From a checkpoint of a small transformer trained on Wikipedia.
Size: 13 layers, vocabulary 47031, 97.7M parameters.
Architecture: biases on query, key and value, untied embeddings, attention and MLP in parallel.
Training: a variant of Adam for these matrices, 980M tokens, 7479 steps.
MLP neurons of a small language model. Each row is named by its layer, matrix (up: input weights) and neuron, and shows model dimensions 341-511. Each number is 500 + 50 x the weight over its row's rms, rounded and kept within 0 to 999. Numbers have three digits each.
A block is one neuron, or neurons of one layer that tend to fire together. After each block is what it responds to, as a language model described it from the Wikipedia text at the highest values.

L7.up1612:533537555532426539556552421540494461494547559463495449497507513494469419460520502514566528497578429537580528511454512498577518547521394565523574452543565477435528481491458462559473416457420440449476432460513548483591495526448533496461560487525507593524514458458479517486497594525538509432529447460572384490443505478483481578475437528534485510510486455492558471461492576520408401434500557505431504514520468478437462600508469464518546521482466531486558582488519544514538514549569524394530494501442428487473442479441
L7.up3058:515545453527605435613548526469470565504463481415584492557607462482465511526451455549517525467461392515518569441465462505501525601549494539496546484636606413414521531535500541517536456507376548513402509460467539531423456512494551501469518526486505597431486523499556517565511487573506479389502404462455529468441482561535435401523508546547434544525555460439412460499449563419451454456574467615438565483533510571489481577644463390496523518474487539520558520503419488427474532525559537429583511521595484502434451499507
Responds to: Complement-taking abstract nouns

L9.up817:451554510444605435410628520478514478477478575511565524567556564467493527501489553574487561546450517598426540485548498473421524583548528524553535514570554503546538407507434459524560525461559487591409580439437533483510411496482460566566512521522454543447512517467516498568478490549508455436556485561485611512480475558534425519600405429497438552379475495516503578505471456513503623456545499399509560542593611550440476541544500399510393497576495570581487522516478471433507553559515550548505470523472427474402430419447
L9.up947:473573511457432554504493443433476484469500491605492431507541522497456463491503559528568579543472492601589483558537418488435528542492522466451469503542551449421573510566461544461464509503519451550614538503543441462510484483502498464470475521471572571465424468459634507453516490397518466491560386585513458651525537496581415486526455471477540550395501432414538486432536541535467604509457586590538452484423533431499492526502492502524481447483422460521464519417531472549493511533509526524522503420530482519405489563502
L9.up2148:496481510507414408446559528507504541505463501459511458422521418450562555522486500529471535478553456560472530576566508463554482474550609466543468488495531469549525436516429422461506467500653482542515495537503582428551521455469494559533527519547489530464461485566556505504520514541424494522542471483513497502415468509492530482559461498465372516563560554611499503503438440517569500473570441537537464525510444454441460537470487431477456454431509500507484575507586447535522543533461569416502478520613450493485512370441
L9.up2485:452594495492483460493539560535510454461448457476460510473556553425482492605477538451585502427514509647535527556502433551480515602464510523462564532440458565477523560511442503480481546466499572459432500507457583558498526505536469603548468440490606544586477552561502442555492543536608519447511507559579519512482457501508555459503558620509486565495512488501544599440475570574523484407467533530545474483435588557470442519488470437470406541498488434471502443460533531457496443496541510528527497445506573502479482451522
Responds to: Relational role nouns

L7.up1223:528507503473610473478599471589386522458525543487439501569462426618462481533522559527452442502450461482514577577554459465593446424460550494545473470446533452514509575567398575509504423514534474484450500438572553524521388324520506535476465500605482447550467505380518452476448507538538484489542487476506415476506403570418580456519535549357530473398503554438513507499488517462576520522457545524545474511538567480547508498577408464540504589551460472421544510475431551433507478444614534494500477537471533498524479343471
L7.up1571:601521467463405522515496458465534405449454493573536522546563535572574521420467506566439467532558522492456564560552527586556599496508553399523500520467487523483532488475506429483442421513499480551487533406551504532507502364458506420555485398495514484468576451520475508458496436463440536500403408464435521466487531471562495549517480535481501499531504462493485481555423578448509487571597533569523449528482562551508524509379393473515505582391527584451571554527515576460487514613530571512528498583590537441445489457463
Responds to: Coordinate slash separator

L7.up2288:475514485524501463555516508587540526460478514566586401542532512380532535533508522519601479534505511493420520528449568424534539420483441552455509461464530535597586478434484511465427445512448503579514510509499597461544488482502531446553493528442437477487438539456474513502548452499532502468458413449454483577472536482475499490461538596470513539541597450489563473550524415454488508483429489580560483539525592464472500413574448461482432466522428471427543568462566538447454501533547525411585497456516551500505514467443
L7.up2968:522544540495521441519490481475510526501411505533460491487522556449468544516536538541502489547464438425476442569572399421472524488435392577472524507482477531598512448482528496409500530478564509496529500495466540482504479507549477465460607461403466447563472473489570575509479413517434509467484465449485423513499455580555393482581568531490527546564565490391519514487555492430480452467520425476495449510490480441562464412482518447407459487462493482496502532399562499493520554518476562463595521474521438445470539516450
Responds to: Table column headers

L9.up595:494443523456469516494522456401448495440518520535372475484505441551422592492485460437455524593418553544493543462412526477484438429482484453525511537500465501606595621591448472560467408536529512441453570511527544500491495417596620472512497459476444403542461416578569514537449478452486490467434443528545531519484573463541486359456454565545432498437488443517481596556534470556486567481450532548618517525540499528510408518515503382498513524519519496565478536534433530542458474511564531461527459445479560471504409424486
L9.up1512:432547554575456459521438443505503482510512466537445539573456527524514530486528564436524499534455489551560486570473483509449549407615480417532511506548554498386493463453578467454575477539459512488455407573512521492447493482568544520483562411539569532500474501432453478570555509517493398454505528566422486439498488461460501518498499503480497426483461501471532552518545527526482438514512476506599496558506580506474485546402483491536428454555466421510483573577503503523459547565588589423574503537518541481513563495572
L9.up1692:536480587506460488535464533568507432495416463601423565556492540582436563447522577485493465488410477501503542541515436479514501468485415504541479484459516519533536508486418476564492416600534484552599487403541547487508507508519491476463458482408459513522482499474519503534538470440561524526510486409477503511476476497472579508437515543488404510495650452414456565476493480561403471465499469591506562569479534487525422484373399416503459505577475549486567522536428524479530504525501524480548545405493491591470499557415
L9.up2006:550517556501421412533565557539443517465519547536458522615511587540523553531465466529552436615435446530504547513495549390452508490532483477516491463472554505459544470476495511544495415568529537566497516508531458434523457438533560455500502411551543500434438472439573487472452576580505525437536448445544516558506524531483523448507483504477517560438567434563456434379562471407463558505486527504608554537525533548609476510499395441513489470607479481651591589477481474511480533475489572526477452486547474448493462571558
Responds to: Wikipedia section headings

L7.up213:541433517426491473519503459431469495468477501566438546606560495560589610508477547558414471494503476506490541522524568442519513487412516522528470485453447546488582469488431482506536432628496534520521549380586571500490505477446526506553513482533543571467495520534518553538455536467443484481569542518453521460508531534492484447520598529452523538544515536477433605492427550573503501412560546504614553555552496457420490448555457516511474460570503526460481515518413549489489506547465509433553537478440538468551479372484
L7.up2938:535521519471548477562485521414527517404451528503490462487564426527498527513600502479489529561489539564444537462514511396562617504449533594463450419411527473440542557436534472536515409561542562520468535436571630480498591450470517587580516556488536486406502448477499521354535579439532489402438515477453492504366513565556510493466478553544502548586518497492552539511425490527508446444488610492537488422508524473428464475440513521522508441515446484505553417548493538455522505514528518546511534470469477544553490490502
Responds to: Letters inside acronyms

L2.up862:465476470415509544521413508551477511499439414451478527466517454382456602535442402523577492446497478524373501576584612460451463536513486493440512581490492594472541602493457569527508530500456528469529506536455545532485500476515532564509487498478469522498509546524511572513450487490497607486468454582530525537457499421511418510438470447471506440463536546451460475528509548460490547418507468558513444533548517382590449456491509562465513506451430456596557474453501455532510461517517417470442574563484570492598509493427
L2.up876:490547389583439477508473456640446485553529535542480501502616442458523522484463400466507509559493473558451501453486559550424529564491440481485509386542472537555545498487507535487473572490437424447429481511542493458501495487481552545522524383536504566488526500460555510497543442485626511448478457448487502463429499540591442476414490491466377483411505422491462518590618564549405527514468526584481545541497533479578407442446563577469422465471530517480497487438485534501578566570523489532495643480535468477546425452548
L2.up1048:567512535502488487519526532515456474564465521485485451469482518410482497454471463514490450507597428511474485524508466496508486465512421513422484539517518521428496532511527461541586540547511530448491485437464488482495510514607500498571459464503492464477408501522440574506523504503571556488443540486486553514511534602417451449420533591480490519564507596520473553515493412441515549491552551537506414529476466558406513553553534521568538468503456531557506379500513560573489457450552553457522494515531509474604415524554
L2.up1165:401556448377551568498413454488486540513512511512485530431575455481409494457501439517593458455582546558386463490501525483424502513494528552467432503466484491514523499465457426374517489479558518591541635574465515526447536551447508493532565462576527579573474454559573529468463495522631566508434443618518487508456489436541463469472538494603513521478487508522436412554423581481585507479533449491552513482536424461515432467528556496479447452547511539543478461462486504502496455491476537503507569533583457501630466498429
L2.up1346:431624448389541521512493512458524487564516522423530392522537479501543568444405520467529533395532498534471414524540606441456469472531477467584443519498497537462495603464511568468458563526498452489556524489501532476429467563449574565554453495449537502546480481483500518506535531505577560475442549458554460469480502532531468516567522478551491536442421576520436466559500602458549506454463526481470546466507471474567452532504586482524498482473459525452506556516499513466550531500552449389495524520545504526533497539398
L2.up1399:564533590473583484540488507495460551592483467466487535567481510486517520623501489437593470521485438515573478588475515421482541491535413561463479468503493545496439463540436532579521537503415477496474447424542515415376490565567495499624552391474535440476444540522523462496527512428556479514440530448470505444469520580495500497455517610488539478568517564440515526521499536549533512517514517474519491442484486451367502471501541480555512512507353498447504439380457523484469550564617478464508605509584526472503490508515
L2.up1465:548454589472586546505476467505541551551490511498465509513570440487548445576393505525549502444484465497458487529546605507416458535501462512579492589518431489466496451454467501522542472501432439473530492393495443520406509495530564572443588413478496507492477506470530567470408488463505553489523433464508491555491462425564458458431428519480515479495522418441447468487514540445523541542489443426471507550526440558538507437453486440466542570483540524476567496371458438442466441590492441419466572517565490536484484485511
L2.up2612:478509492427483555547508489504427505597440557453403444449556459547548518492418458529520430424520528515426483527508514492393458484448458516482446584547468543479548533497467551469529521495509521505487485522522502512417517574486464539606520386481544537513454465502463532450498534503584502509458566550533495509517481504541421470406510497541484482490536492480409480576551547479577551448492504481572494522443500469588436392494586579516470440498395487518481472475488499514518494506554541415486542496541497514557404487505
Responds to: Election table Candidate header

L2.up522:487540460566548500544484453526497437430508494501440487471465609523476519479563513494570582370564519509519420450517467560552498459451457526470501467563491573537493484507464477380462452478422542535526583533508487538524504522495543463515422506446583528504521425480596487482500569502502497444497450436578557493459511511485532479532460485485498466505465531418540447590503565626535494485476478570592522473546453519421471517511524508530469472528583448408480478592454565525518517458432582581470476470536545458565613515507
L2.up529:451540471479461460566463519531461375570545503578509497483475539481447532470501497437556486380606505529328475418449499486542627474474400541472544466519470439494463494496478460508557494439551518481520555535495519494374564567490492503393607408525480561522522464501544465479584519434600540542504411458540427526492541500484438425459559564507476430530495498385449495491549515537577564480541443527588534461502457533416489524548549511541510543486561536397506483470454581510467504425481511496533552448582489566495476480488
L2.up890:479564486475396522583448427483491425618548449476560554516573449482499622534507462441422411437459432529489431548507535446539462496496474453600455355546493458479446536486451410295577524477478549501496487534499586544510521561460416447537526512557556562539496457543539516498523544541487478486443532507541401482438460491556478524516585412535573566507543479521437506551531567581548470466503578497459500526490448575467525504502519478527476453499544558388473468526490578556533487548459536519547544477541473539510469466462
L2.up1555:384584524414489529421479419455483390496532550498548561434535517484530471536536468518551481473437458550394404520527519514462454445513420526575564489466499578520491493503456527398519500451366488545454534569480621488483528547531473443477478484518533544499507457514582518498507544486457550472549513530518559560446456481566470493566558471463472529451531447505496470533529599586570516488479510521538452527475515547539523506515514551547391503472630510432506429500434551505445519410401554472436513498542563504602479474426
L2.up1645:513589511506451448528515480466498501492466427488501460500495463400507661477514489510461548490372409485573448448557506461527491404525460502446505442531545534594482531547485612499538519499443508482482463468508570463473461568519504510540489530440524503510510498498535515533517427544461488493487482400465560499470481523564506507472517440473510534502471439495455581483536560600483527575498532514453494519514568395552546525524588462558477507458568510450664467514559482555405496553438485447452570521495481481568549455540
L2.up2170:408540536448472499583506466436544487529548551544417429496435451570455519536428493530512537481556534550571463470559475511450464380519444518436554476464475555531527505495489480514514469510400444508400511570530586524531484529515563533487486492472592528477512451509545453459530569442425496481540521466477531478468451506511470506484461505528485569457469457501451424491572580601470514448466568533500578514471480494544493539561491527514487516502588450506498489419459545489460547439476512522526459526472469450564539497478
L2.up2498:473565423422533492549563445376489505571480547491487494509425476418548490432534531461500546440507449546512407567597485553510543430520441462489567469425569504524555527521480561438548548493410532454456520570435552469441543504532484530579497516449571541479483484522542486515554504539505598484492535565510557504455503546484471477518520502500473522428504414599530522602495566508532540486470617521492528494478511447462479511594583516516457483483578449510446406606505526509513525509460498462476506537513571525660576487491
L2.up2754:467616446516496481508472524487507483509540500539457483567356511496441630514555543473424591380461553529496471377524422423623522399469434513465570404540529523568479466557435401461508471495458519551467500550478508473499440535441445473510466521494540570557493469508561467515572582482571539444464477471544539428487513474501512464531479501518526553567463470477521477479499546518484498481510519524434477460510511404480473549523567523529441515531555413429536434494464456599432516465497554508474488535511464520517547522545
Responds to: Diffuse mid-sentence tokens

L2.up138:586552451556535507387496519502542502450506414510571497523555533477508348512556437515501466475569497470426479516504474464493449539546511569499517556544564448415455524493524377460478523583578422498553510448482496493536478510591542506532403548508469527529492418518467604489451473563503408479499546486553393568491545568460550510414518489492445525513495580453623575489487498480511474498517478548479443537535483562454516549486502504494553488544381507608550439551538465487501454511519585524462500515546509496486418494515
L2.up196:529546437567485497473510483533523507479550299521506456511469475468523568547631436464463408584582534464445504465461495420580501493488527484551476504498491399518508582481466526506517580563602505510540506482505570519372527522431501471584479592497506524544475512577469513496481456551477409514505477576446449503467492498537568525426554465499543483534526543453481558480508554532443478506524538538426511478451518577467514420382511487535474372541368505510507462575472451535471481535500508505471522475460493485439425514537
L2.up212:531505573438499483477487512485505459451541541538463540547509390419495396485457368504461443396479539482401573536572543507459470481512417493631555473467469476442498467493584492500554470467523463457533495528466514570509541519541463606404543489459497569504527399526478510463508458533503471492554525447534436479504528468488435523542516492489473442502500490379596507479460528422583486473556490522384530483602495521607477438501404440428560515452500512514507456524539553455537527474533505549511521524507505494382339507482
L2.up250:551542477553519421488579587405494526473537415556507426466457595513586483418452540494539570558567508455501494428465451538529580462467489510493425591502497349538520432531465404549515526579371534455489438459517471498394392404511576529562469569457527519475464584464484539529423457512455439532492434483576385508455512461544575511482519545516486522438510499492617585498576455527560515544517477587479531483465468566365531532466561494530499556471512482501559536506460526540552492524440423477451455449555480525564468447544
L2.up304:581566514512499511466519512494483485415570399533554437509536497498503525504481430462528422471533564452390527417532539474460497520478477512619480525525503439436488529501542400535543546560561478498536483443500512573517475503525559547582487535511468519535490472513461557498465449559558485492480499517539293496521484450548526542585521514514504484471516605447537543524475524500546433493539567499378518505557464488437477607397493441516564458463426593533492548589529587508550530484599509548529501502502475435471388517514
L2.up1447:581450608466587489495456575446425579443512456518554524496530482507525401566440427484486428587470530505594472543561555561518450600544543540522537582543472512518508460497518525633529540575521407482545484411566481485624489480499576494476509522422471501491436506504432479497483447550541400507533519500453409469531533465517491551596511417478529463528501580417593550531480474581527516490530442563517515445486488487480460475484456416484549508439465529524374582565543509515562536495553476506520516550539548468467443501423
L2.up1946:535423534546326533522444536507469512455474556517545575453508564518519408476481432552529488532496558463486565546458573568408513537466516420544472510463428464471518511448560351560602517518470527541471488539507509546498510464544559508488520479533543405449485504540412541503410437533467459530488510476459331440486416348545537537398561414481464459440536527550544466525450553497429406491495537602460559484535485620608504418533384496449545445483586519569457603542511529422489487459516502581540440488413546482480424475446
L2.up2221:570535470594434478573479550471484582440555504524530447551492504442450429488525497494463466396453506442464573462510538536524520517487469446526579517502468504535516561492548482570541515533605490477535504545479537482551453572504547535514530493476484543559494403509443506492479453553570394525531476463582404504540538468464517543419415567557428541499497569472596565479426520402448457586539485481467515515496531590660427512473479550470526503532486507602519516610605481504472431551541521514476479456492436458481321496539
Responds to: Frequency/typicality adverbs

L9.up669:512583523544539523453510428523524516485425501511387503530538547469529497587530507551556471486466473522495619488455554566606550553465426457460447449548477486491548454525564406447599507527572599479403512544502465386558497360522482455488480534481613503503587512439583561526529525473519510469409475490424505496508499494473479479414520470490472514418538538485549480482492549510551541511418491540512507541503509493593470478560516590447434415493537500411468565444531498450507551444420499621510520474454466614460507409566
L9.up1069:499575534501526637565510451452520540496516456483470531496576545342521573526510447583639488490425468522562602534424463494396532508477390565517515492488521562544537553469498473390520497587516443473476552471508537397477547434510534494556471520430530468546517439525539500483578434498465474495526472408527490474515579489423501428514462526618489594542539443475548558535539509527487452465462468415441480501527485556538480506492515524527426415495481527519414592504520466454488530502451504534458504469448538669450499476501
L9.up1556:558555566507603549446617446524473524536603398526385453486559434482471463475570494508585427460482404507560516402530480541575575484521407470562439534428502502501499457530526489527450526443654538422497534452574498478548521503479505509533525527443581513484531446463506528513510560446491499366452436564511533484435489401521508518482568454527499601439458479531572567432456548512510473490447543465386512616435499564487484482534494510488490505414506484466418545457523516489566610520499557597475428540514464456497544504477
L9.up2050:527526534478561465512443516499509567550545455596515479664547506579483542580502533517555479456572479484518557504515460398536541480466443485554503446548511416533575450497529472469537588513544494477485496460575440482510530404508624376542505500486542453494517498451592528540510506592402502540455468534553484494507449548479438454479525373462455545461514497534566471477469555514521403390541504507553443568502496446503537486537475452433575469519518492433503514415471514620454530494596582465473466514542438623492532410550
Responds to: Mid-name and code continuations

L2.up679:458529547402461425541549505523454486507530475554417442482510345461482584459409460549458436556617651454465493502505504550506484468516533473505476577460464485446524487457531546513440474513480507446546593374473565484504489428609510514469494449478442505532551424463439524520438463463457454445534554469515500475497498500542509550533508470418448533512509531471485507467571512521522516519498559534551422512446470476507514588489464472520525465456384575541574535566544642493419550468496542408554511452488457509425377494471
L2.up1081:502471605476543566376511491485416485453431562497500502490562603478639375516407439525571511395377501470497498476527619564381546578502407503553372576518480538493481466440561609502517444512454525472486454434505559528511507501533608546537527479458547481490539431431498505484489412522494403516505528476481450567506485469535528506578416568489528471510527461404440540527525529468551533522482508455454502539483518532600531478487517489492514521486519503494568549465492610470504514478531501495532514538542480487437411476533
L2.up1409:538593599435517471407489495517387648425488493379493517494566530458456441471444457554546602465490505494605543523427514531441436514550535557473467586497515594470472495531583448563511545540459448502533476453519492437592408457541536522539543541484520527552476504471478571564471439424563489482501518482522503579454532498532496543503441440452518516519481582482495499567414431501540451620509476505551489566444466408563509472532469442484441436471459592403528549467495694469455540489518515441529514464530474418454476474534
L2.up1448:427519529492506534437540454594472418414494461444468494481586545506460517514447448523599482359582539449482553518489520517454450484499524542571404606435446565420518518452570463500458541586377459521550547478493524534543469487572565517419462564478537525508512465489456556528400408525513447434484629471491486513547498387575509534507459483432516449489468558436497514492513533503482433499486497531533502526534488506602494624425471507533493401498488501504425548615482545456470503381567612493536446491454417399543347519519
L2.up1486:550592506389539552508516448506553491433575534515491485460535485511548435444494562535516489510541519489489506563437529557455422493498524481649464578468444447458535449491501490531471609513581497518526481559516503573483469389562513549426505494515471464518497424490473565508437470465420494490508552380622374551469518463481484490579537452537513533511391452453515469528504568530435520514484495535489533542522439647523522458446451443477531512474641599493582551549503528461566544482501539484534444458565531537566379514439
L2.up1723:360465562477444524516495492487415489376494535452462480438585395455497556495375421558518466553488623512457455525476573545413503511497553450514352589491427522494557527475545480587478518516441489498535603495515550567547501497538582567408499500523456484488457504523446549510461442460500498506509542466420487505526489431535495557492519505451438452489493545506350547472513561409497496443491522560534428488448513345589483518461499486488497442460465475600415534526562559461516496411507528476486496523488441474566276479420
L2.up1766:445550412425477521482554507514396445318502461442563454461475398455502530424440504509487509461623563455452536442467508509454410503526606486457461555476461525463482593485530577619388523579578511480550526518542601491523489446437666520435434594498457484472526546510516490490461393546460466513559445450453489526546568518449472510465522487455532531496400596496424534447530509497496494471530517622481478482596550468530490536464565470507503502431431495480524618604550519493548518448478511511533501558479405562459461520509
L2.up2857:549567466511501455543522522512414526386552526496494483479476480465530371401424563521501460533540537462565565513517429579449582434485523514412529545466511448481528512534552406512456583547566511486500508510454510489472432441536488542538599537495542519492520474495486441504460411547609518498495542509451542554543480406486537527474478523567461437430529578467459548477436468481511479556495539534548496509431506501559471485542504523504453435466418471556430543608589511506523536472508508438528489422494399494485332486573
Responds to: Scattered mid-sentence continuations

L9.up289:449488503557493549457455374488477517544496518567543435522479515439506456569508525556625434561534380437533506492482509405479494518411360507516488529535554486468500454519546512482466473551562489542551516498453569489451479349466620440560494447479503480448497449470464550547474485550505521579503580410419481486540508518431603460456505505526476504553589551508509505546512464507557432486581446510552496473536487607543444584480565511494507516475524528527512511415483518410499486588495481492530461478493415401596544518451
L9.up416:531490449497547529509469486455414544521511528416499456488472453569526520575551460576572506530476466539516552519478537500514507498444473537533449535499589455487515561626421522486460411472579452395547568472559512551685497507454597448519445545585556541421404423484470493549460516486476420551495364394460535536510535424412482442515556513386467552518551527523582431583591557554594430482521639511570458469487523533449462519482451536479417433403485502523497526510531480487543496500477512549529508515599447551557501505517
L9.up1562:513495430487562513548540413493513475511567513473447511481481518584535542533499485592606462519390438542471563526473575460416595488542551491505472512419594478481473541510383528478499482463514506524504560493560593445619483495412488523409478448479610467421489426465473511491488523457492453519403476436497498449465426500448583477571533443526476562468470581536426468582476555498542502445448551513558485503497526493479446581485526476500549480463567466530467436437423529409496510554515518481506509504522421565567507553518
L9.up2565:560502496440482568495381506434454433513549563552455484571546546478400467521497522492600486606503484451526542515541471478405506495434409552471460381512597505459508458492569417519425427538545573567590503493497524411570453406470483438437456463485413576539463500489485559439539417475474453474452535469489484508480519487474555470573516481538375527593478451434444478413537499510556521436505568559445506475504474539546479468479492469482503516466540487457499550489425493418499434560591490471440465489411485482533523525505
Responds to: Passive participle anticipation

L2.up220:568477518459545562449531525483526526458546400481494542589498549478566565516533511515440477616462440544563420562482535492484536563407523505447553490406538424450561450461509468413495442528536465548463471508585482535484501506517535491622464575485516524431540601441415556494502498407487550412520492481561459427542529473505448462553566510531551502498489507472528524477441534413535550529485553501532476594417541535530515466465540449385512493510554527396532523412496502502484499518443547445512550449510484478428440608501
L2.up411:523467492458498523451519495529417470429512422483514597673488594500563513535504526517491561607478455575571486513495577539516593561515468496404551481475555392449545497450564453416416472507542413471467481483558500430456518426521548521645453534511446569531571477404488618535420511438453505448505457448478489466456552488655439478551578532543533485451478517463471506468484518437451539537470512460494424539494559537544511528438506517496537492496573551535578501436525460459499472485540524466489504451523467490422371559469
L2.up712:553535506410515517458495514499457458440573449491485522579523565492587514505479494455450478623573489541528480442612499491372545572466550479419492415508547405513545495539545329477481448500544505506417520528588477459456475496545511501600409531488506659445550523530486457505434509409489510504559492453546494444459523505623471464536583492448437488474497493450478536507484424487536478436495533515510556475415570535439467423415491489495535453447537510526519533480508492446485530459554489563539515398495464515488377552475
L2.up1501:501473453404519540440537548559507459574539421514506579613521470467606539539469533496471564587513418566568446530550493484504567523533533478427535480511519392497517503476580406415401438529566424483430514535590483444451540497532500509594449508507456598449522500488471511572454501436487470464439419508548539427508552513538437395590575538501456462481481481424440551449488524443545570533501557483491406551440500580496508476495564440531566496491538552540544503505482447495480477525493513474472545467570505535445454554519
L2.up1752:574458471404547522466523562510442503568564430492461580513473514497567476481444521485493540599573459531566439564434608524501504538504488501396528503535521403473528527502632370450365485573521411498453526538570501450522483457415455510558529490545451610467506509458471536526498508404508529490490460484535534463508543447540427482622542529491437528447483515461455594442472421420523543546539601462557477586460516505518482540434542473541487502486529549536481538468496506500482515539532565493464497493490489504454473578492
L2.up2111:570481463390501532399504571508474492544578374479538615627485533492567493501462530506476554616541419579562465581492551520452521584504516499422572471530534408525532475491537412432400468521574444499420531520551532436472518475503449493625478506487446624462554475482461537510461545396455504495471493503550516440513552495614381431570571486518481548440523422491479514453502505477506575508461597464566472532454505586482516488432540520523514440501564559518518514461516466505437469496467540504517479428519490488409390580494
L2.up2284:539476506406493575436570490491445496471528423485460534647549552486559545463506562497482505637521458506552398521461537446487572519477486487425545456423539459427530528508506436441400441532608447461419525451531495457516484503504555497679478511489474552471563613410459585576463521432445518393484491480574498436461527542549409469574563550503496486424471519471497535473477464415491576567458591503467423532440606492544497475477516510399535524493563526426547516426517492461472469554449507487534549452507523548447418562486
L2.up2399:625464567488512525492595491531445497419510460470482517586555524510557508462505544452455501649507467500598430526518540422519545589492493453459539449439524467470506527510546406469389459510578419502357491507565472489418522464484547436615461513482514546450524522463466532554436511407491535416493555467533515409460526525565461463589534504490451501471448471496463610525488440431503518523471559461480479564392570486520493493442458548474483572487533497463547503453511454422457464544503540478574600407548525545477415540447
Responds to: Table and list name words

L7.up752:519460496328507484525446426499511553420471497537460541469574534568405520469492520514435584522545541617498496469508467466438450540477503507534617482421541423502521541544519531564471499525508497482517432510577621414535469459404511420466616448453544511542522401497483524468548485500562521458495469505465525543437423458596566480552460425571387463528496491492552446500395448564450440545545513582500463516578615472541523557428475451433526526563451500489466480407474401437508630484511535512457484541506544449472568469440
L7.up2093:577495517368518569524555529526537453462415494598478517533644504493475496485460476520558399565550517505480497381585505391482523462547514506601440575417543570470498527530551477477449471608563543557488461427538643441525488517448460524601471374421514621463477441504510520448440497491461519484401502468498494547426455453540464529519419514514352502572570537482509515587493485473489490497497513469456539501512482535531503520431486449528519513514483469514441574533512413439595590454491523504506430473514546491515536544468
Responds to: Word right after a plural subject